config.yaml
n_head: 9
head_dim: 64
lr: 0.011
lr_mult_o: 1.5
decay_shape: "linear"
MLP neurons of a small language model. Each row is named by its layer, matrix (gate and up: input weights) and neuron, and shows model dimensions 112-239. Each number is 128 + 24 x the weight over its row's rms, rounded and kept within 0 to 255. Numbers have three digits each. A neuron's up and down rows have the sign that makes its largest values positive.
A block is one neuron, or neurons of one layer that tend to fire together. After each block is what it responds to, as a language model described it from the Wikipedia text at the highest values.

L2.gate166:140111118112140048124104112169166137151128144076107167175129136098140132133118107132108100134115103139150139061112142138142131163151117118072096140157116123145140120096100120162109126174140101166165144106131145205137160127137100126090081150140128129127095116122134134133120107105084180080094098133131092154139143107125094097131119174102109102170137146122129132121115162125086124166129
L2.up166:145097119158119136120089129138133151118152139137093122176181104161142122087127112144094119162163142113096133109099137112104146123134131115087133136176133140129125189166155114124140116132104113100116110106113137141127148087159134107167118128135131156140104103123134132109130101117084138129148131143121136138108157105122117119151132140103127105141121142125143119176081160106111111127137
Passive verb slot. Fires on auxiliaries and adverbs before a past participle in passive or linking verb phrases, such as were, been, later, again, eventually.

L3.gate441:115149122081105129135129091083127139139157082127114087157134104119126164119140157132132130136108134167101107084058146120134135095108137138130119151108099137102144139166100122158112183097126148142102111130147112129094139138114157111109186087087136128145116124134134166116071122101130146159107133082098100115150098063114127096142147102140121124161142157148112107103147137105126158144105
L3.up441:119113102114113128127133169163096150099112129089098098130124117097136131146121106128152120120135171146135121151109080165135124106117099136084120115080145113098101123088128113137140200140138180154107180105141130083125137138153142119105125091107135141139130103171127145166169135115127121113082160156129169130109101182152113116165128094167114161102091131110090175108125117126152127084106
L3.gate816:121141090129146112136104126117147123126132119113092103166107129121102153136121162107095159112150107143131118174101154127167145113145095158119151140119138144130102132102156139101129102129117148172129136110103129103115124143162128106112157116118156084087154133136130094162115115152151152129150122127171117135125095142123096149116097094130119075135155150093156090136151152090111133083134
L3.up816:150151106176132085160119115148164159129119165144150107122117088159114145097173143130170106108118131124099104141124152159119154141089118120117170143091119113127116137107150124113117131155134098183143098095105094119119131133118159100096100122147127088151132141117146120140097126128149115132126130106134123113143128142166137149134107125158176107163158091092127087146133166113107126125135
L3.gate920:133128098076108134097121121113120150142159137118139127143066145084145163157128132095121148124146136120146185096108128127101126124126143115128098154121160107136101132140102121116125157131095138113101139134145149164098125139133164109126130106131147137165113133134159108160129128117162085141154107099126120146147134117093129110163125097113098102134134141123132133177121102115174131107114
L3.up920:134137101101130180104122166092124114144138100108147103140109097140141152101106103094123123094118140117147129136122107075097110120106171108148120107102159085144097146131099082134137107114108148133115124120110068123117100143083121152110165169182087076115109120098145075133110125108125115135162136118084107121193145119119126123130110108130155147135135145094144129104116125115118072106131
L3.gate982:144142082140129140142195111137126117095144133136175114111096076132109135136107146122163094152137143133144122128121095106101111132134144118151134101118115093167128143137075095132140128137151102121127131127133143103125133132140142105143137083179134161162119191115121161139150136135136140185164094176100112155103135099141129131114108107134093129166149127137091138114127165085091164113117
L3.up982:166115132110098163170154174096152116206127099097158079126117103159105157113130127080124110110133075137170097131128091131090139134104137163075122099109136092147130114164099118109112123129147118088091134117174108099152138139149161083109118126127127117146106173147081155115105166130167109134131145129125146151118099151166137148132108147141119106099125135148133095135139115087138137117117
Main verbs, mostly have. Main or finite verbs right after their subject, chiefly have, had, has, having, as in the club had finished, the latter having an extended version, possess, fires.

L3.gate214:067183162107127122116119140099175110132110121173107170152128112089139162066148176168124123173133107171124134097069148114128176116131110104138130131150154103084127116134119163160123146114101128118099142081110118137082153144160149145126118109128124127195128120122098124121108145131099111146101073075124129103141087106101110114146061107105130110133125089125107123131137126140079138180102
L3.up214:072091118108108131126094081137181104127127155086132106173122117149111118125107141146091137132140140168102152140163139163110114110161138123155123114103145111103058137117131142143088134092113138129132146160117115172150104105147152153097109132138113119128084130134147175153096106131140118140139139095119125143107133096121119120152124166092070123100137094123113165115163103190133091137081
L3.gate936:094134160156163114169123100109116121126135147124129155121119112123138117142128113186109122123184157170134111124128108106116128152143106154102092147088140137145129096115120158109154176146112142076139098115116117150124110122120179107152119092140117123122097180145134108092104138143111174111126152124152101141119124125129182114130092130115103110135136127081086132126111148146099146147134
L3.up936:129149103141157137156151146136043107156087147131118161116171112140147124143136141133164119167167132092141091121089137137161166113156108139112165095137105147115087103148109122173161170114118092081141119106130170084113086080160138149160118126156103135155135163153162113132121131113127149131118163118139139115098121134082130119137136149138111138090163116080104110120121119145108119119169
L3.gate1117:130133125107135125127066125109108115149142086120123168161124134155153129150102154169137114144097102154116154129110122148095150093139108154076162079136121092115175113139112102099145142171122122113138136112113116128093118116158102124130072183128112129100178145168119127105162092132084096147177159128139173134130138120144122141098088115076085085094107083129115133059154115121135125156120
L3.up1117:141089132107152081123091148104138118129108124107092130133175113136157134137076152132129106117150099126128187111111105160162103112162108131154132063116121141133105159053121128117130173120135115148127146141114121103137135180098134158118125179088097111154160121092149124114137145158087137135126112082150125135105158127128154118144136110110102096147135127130114140162098140170105105136109
L3.gate1238:098134138127125118135114084127162059154101130185132145168123111102133148153162155126098120090140117148123136147153158114166114135126125134155116165108131125155156139149125139125135145111170173088083119133157132140148127108169155151119101133145141121108159122148121125123119078136091124115132167160110136110130140116163144129114118144131110134088122153133108107131133084128143098115135
L3.up1238:115118143129109116107083146184158143147105134094112139147143120124114121131123113147107128147154155111128179112141110119111149180165158128131115082145140102143101147082152119130135128142140094132092114125173144127127145141121150119126091111085136141169112174124126150146144088086087085130091128155133145169129170126097145131131104123081115145117135142168111110123130100178132060151112
Table cell separators after numbers. Pipe, space or semicolon separators following a number in sports league tables and statistics rows, such as "15 | 10" or "25; 8".

L4.gate41:082145141154128141162150113116157108142111113159111136105131138106112072111153126165121081126129097155115118120112093101146111129111109081153139113115150121132111101104159158150109097122144121093102147111141082159146104099123109130133088131121098144120087135140131100128146120164066133112062110131139129149120138112130136086091119148099100117091160118155117165132127158128174134145150
L4.up41:131116122128129125122142089162123148144130121142127138112165160138123122113133112132115115119130140137135099096093114143131117090083136143170144094152123154138129145044125122101165130094150143123119172143129112126143129121118138134123140134136131110152128149100102129133136114122078155113109154172122058171084119127106088140122152136137070123136140114175096118091151057106157151160142
L4.gate43:126127107106114155125142116165102140167162137124113142103160094128145151171131126061141127150101108131104097110147118116156116138095093165107167057115099100124133172133117125086113146175130125118154120115121149114186137122139147113124114138175110164128126169139160135106135143122115154186111162150136172130141136149133106108098126110102065137141157128074112165067144122105133095093118
L4.up43:134156134105138124116128119128083097163088154160122170136111123126160136147159139147137125153103182123104088136160160160124134116095102099058105137163139128109127193123187129083151062140119105116180168089132154170122165140128167172148104121128112132120182150063124088127107117125101119082127083136108145113128092149108133128134136101140126137125160131134085126139155115141116133145127
L4.gate66:110143148144137110128107088104122107129147106172091112097119143128172097100168108119135102124143117134134093123080116126111135108180137180125110116124130138093123166054136136133123133159112151142131142100121121098162094095120122142125130138078140131092106163111132134172119146125069155120140133134119117116122117140130163127156099128128085088097098156151119143106173113126158109108106
L4.up66:132162117120091106144128098134161107073127128132103096137126098089134113140140150155163125115155141157155127137122154155118132116126124109174164168099108101146133144116110155140132112111127100143126178116082177123152131156159105109155096135107138085149143114167060174077150118140114140150103127142103125104137148110122107146158158108119122108141088149135088134159115129131186113164126
L4.gate103:140140149108117105103096121122142122139134134139142088115098151120124170077145139114120110112145099117087153111120088113113133177132137119088129171177108115127088099111138111105146090119106126149145113124140121132165116177156131146122107123111172146152087145117119139118147135171074154083109184116090065154140139084167157136120100096054166103150134166125116122119128101168143047137112
L4.up103:104138086109105113085132152134101157124141146124126122113142148129141115170072111148094151134113102144141112087125162129115113110133105153118149145144140169122087131084134120143125165119151085107105194122126141131169162161149125117073138172150127126099097177098138113082132079118115137145145102115109156144128099141103109121127138132149128150155123121141130139134102128174149121142145
L4.gate296:166074138140136127128137102128146110112117135175104106106138116123119140110171167144136170132131095118142145127126076137119098149125122165149132140094156105080131147128108170133138153122107146157111107134099109102139171187141128121094132124128121128122140136126109071097153086158089092125108140155076067143122122119092093127145106166097090137162135121115139137147158112132113112129110
L4.up296:096135123168133125109126117131131112195160152129130158141101132116188106089114129138131167118114140156140128113136149115052118135063120116149134158129145131114124092185144120134127126104138107165114126123110105083057131188128133135121108153154123097176159145139139125155135145125125138134144141137152125138118118100102157115103115124166090153152110168128184120116129180087131128105151
L4.gate458:096134125120138109155149122139105131116149098107134159112083121124145184128127072123114131126117095131128089141076082146116098127122103109109146140124097120139121083095123125158135147133146145084132160096148149134158108136086103117099102096139101144099107141147106123114133155150127129113095147150113116124104150153080154109168137142109179131124127134084109146178116106132098112141133
L4.up458:121118136150112105154118119109092124130121132156095127091106107093158146121152130151119096110126129131148145142136101096121102093141110133114169123116153122157156124112100146134116134147139117169156141091112140112161077158167156143115141112147174169174102161113097138177111104153141114157107119141132087152160080079105130133120156145184101103142124124092158132130116125085127104131147
L4.gate604:114119155102147130096096116141131143134117150103129135120128101141115115159105179097120116135121151109115116131141114132116111110114100151119129100111131111162147079143108171144113117107151160134117125108109127149087152190149160110095114107119150119179131165182131129113134091134063132154153109128139124106114131132130097132164126141141125087129140162101168140099104144164129149102082
L4.up604:148159168103121140132087142107131165146084121127102124129077139149102103134148117120111111119147128128148100131105148151107103145150121136136091152117106126113129129205088125143135155119160137115148108124127129131100174150124093139119122142140126083145099122138114125114088113177118150120109133122158124116195137159112156115137120153135141065102117200131166115124125134120154149152120
L4.gate717:112129148130095126157137140158107138127143143103147090164125114145157133139123182153062120156176131159162132188157109162126101131117101111127098106132141095114147126118113128167118118114127155138135151130131122169131125159112123103118134132136122147175135151139135109094143107138104134138139144143106120123118177095145107104149107150146134115113154144135130146121134111120147098066169
L4.up717:119085131175107068128150135160138097111106156131174109132124125118136121110149100101069148108106106125151112132155140113136145131175124074077130115123137136106140105086080099150150156100157155137098144132125113137096139131080118098132132101111100147123136104104151148144136091142119135137169163114117144123107119114111159095141113130149125098156123160135134095130106132134105152162134
L4.gate771:102118202127101146132137172119140120130156126153141134114126110129149120140116124127128134103129140136118111128100113154112103148134115190113120127140149125114103158131117102150115134100126126131122140092126102106165128152098118151140165103108119133129101127137149097155107095139127137130119134101135152143121077147144119138144112122100121131107177164105165148114137117110141140117129
L4.up771:127126101123105094131096127105122127105172122141114130135091175146132118103137104137154119116131163153113101126098117118171158144100118081117148166125127169153094118100128168131131150128092173148129113132114080100155141136116111105137142123081176107115157161113132107158143153121175101103128147150093118139127146109164163135187146097120129139110156163130123101192123097135121099122098
L4.gate1069:128172114119140132144085157140137148156110169130134159156134098114131080129110138168109096085119104137094082118107185154153100076132132149133168160095126139124137137155160154159142093155140131171143135153130113082119137148102178186153107127157113133110126176081122137154096106115123100092083127142152089189125129132083149135079112121118118084128153132158149128147120123133114119120119
L4.up1069:151136190148097147128121122095138135156149167106121146177123144108166099121131105102140130128126166126088155121135121150110097104130147134129119141122132112179120076158112152146163141132113123099140113141075132108159111101136144122134126095155089126155117132103121083114153114096153110088179165110104107083179154134109145177151128119122137105132095141121125120096098160107138102150161
L4.gate1417:085124095178137139128126144130138133107111159094095083095082158109115126156154143143130111176127126120139147122106131128131152203158163126177139151126110100110191101091137136106143111133151160139117159177147126125138128114103117110115109090151130158164135141119125097124114142110121108090090132110117089147134113104141139158137130114119117126115093147127116145120119146165177127107086
L4.up1417:150164137114064104104104152082114119179130120110120165103123112159126164181166097127143131110157117101120137126136145148123136084072093164184121115108183165129105135168097122163104130119080115116101136125088149110145132104137123105102100079119147171151087130138135111147092095138112164117124147137102127143145116104119097129118177153111126110139107176096105115113128086109156065170086
L4.gate1490:152138158168143120094102119144125128153125072111116148120142149142132107104112144131150115114136095139096091125103138169113122159125153160166139138087136082137093132138078174129179107150097129143165113106124107112108136160116119137144124122095132145132118125081129157156089118164112107074118109139140184101139121128158092105138109137147102134159141140171138120128138087155148074125156
L4.up1490:141151131131087086119123114090164145114111124113110106111150156163148143088120148145167145116111120082116083120134156144124095167105120171153169106088143127119158123125109153127148106138097134123138152104108107105119139102143092120155150140130151172093110142142138139162107136127118100097109152120136156111138160098093151132110151156120097145138121138150162125154119111124147119076125
L4.gate1797:121078115131099125132102132114167144157110102155125130125166121141114115092066146131117126161104093114188108106103106140095154147135154094112092113113119146164160101078120122156180107161122090128148092115098138126132111096123112143134121145088167136150171136143154112159115093176117118101131154110134084161139144134145110126138134103133162146074117127111083150148137113120116167132172
L4.up1797:130137143133176096150117126112119117127116166128146101132132095125136138064084131105122164122149143107138096108107073136110128116112150077104078063107134102134117125138165138134126139142136118104114114133123156108148155119147129105130108133140179146153100103145158154109124096141127076161153120175117119116132120143119098157163135142152137105077138144127124119139139139140108133153105
L4.gate1822:119124146103103069103107081178130153102105117123076109078138174119145108115149164089130126145138113139139132128097138148139089122131129189125170094113132116082155131101121159135155134121147167187132112100123118146144086123148109117129143158090092161093140126106126130167166138158092136098157163096091110114105109125130160118166144138126135132134116150102149126130196123117130118109090
L4.up1822:102081144096126121137102088154117146125121122135153125157129123116150153104121161093058117140125134191094129130170122099154104109136133114143132142114151099137076135130098116136077116099184129115109143087158128065163153140122100131114126130123116169098113126134109141167142147132107126141133131102085122116116096118166102121161175146121135114144135079109134109166123143103151121116134
L4.gate1883:100143128145162092123168140106110135124156168105124168103109118113153153146156147130159154145173088163083138140131122160095095101127098140153144099123173105159147122146113154128151129157130091114166138099122143152088135136141143090143092113124130130137095168063114137162130147098141124144081149115123176137131141167173126144121151113105111125142079106135108131149101151100126132119123
L4.up1883:198080103146138135157118138093109122077118123138168132118067129144166162111099145134113110097101120182141152114158088140094128111107135113133126139124088098120102117125168186111106101108117118145141136103143151129117170119149153121114097163146125155110087159141127114118110166145119130146140144152166139116107164123140134127144148172109130102134188123133076129147172125091130072124130
L4.gate1951:138157079137058149108144121123100143153154119170096142110115134101140128098132168160128080140163147144156169054084121120093159188141171165142162108133106129131162152079094118116114140129130156102111108146156140156145121098127128130085126063121153123150145118124130145143127111116154147114129125106127117181088130096132109134158135122153153129140109069123094104097120107152096160137134
L4.up1951:157182122174104152104149111108119145123123124135109130141101158111102186102148145160165074159159126121133130090115133148153138088117179148124149138146113118149118192131103122140122149137149092143163125128136116121126154123137125111117144099146121146087130117105120122133121124156156120097115141123136131096132087120130077121130100122142131118161104108129091165084129133083078093171101
Finite auxiliary after subject. Finite forms of be and have (was, had, has, is, were) right after a subject noun phrase, as in "his salary was" or "Events have".

L2.gate105:132116113129133143153110113126117121171132124107123132122120109134121124075101162116149121165123089097114126125088139120150137104109096088099159132100165095122123091098127159147101138123135144174131136128141121162119120130151141123118126131162133098133113168129152153109130078122123111095120141158143145166126092088113117123134131122151113140140099153090113120121083150123110118125135
L2.up105:126119161118097147135103125145109130147093122101108091142090125144157106120157135121142131150154098115149161167150151124189114165084094111125132149121125099116151104091121179137167108113120123127091147124166115141098175137114166104102097155116096120140123126111135159100113133157103119148116151117146132139132177126134083149137110134151139103155137123067110127115091141139146120146088
Table stat cell separators. Spaces and separators just before a numeric cell in sports tables and election results, usually a column after earlier figures (goals against after goals for, percent after votes).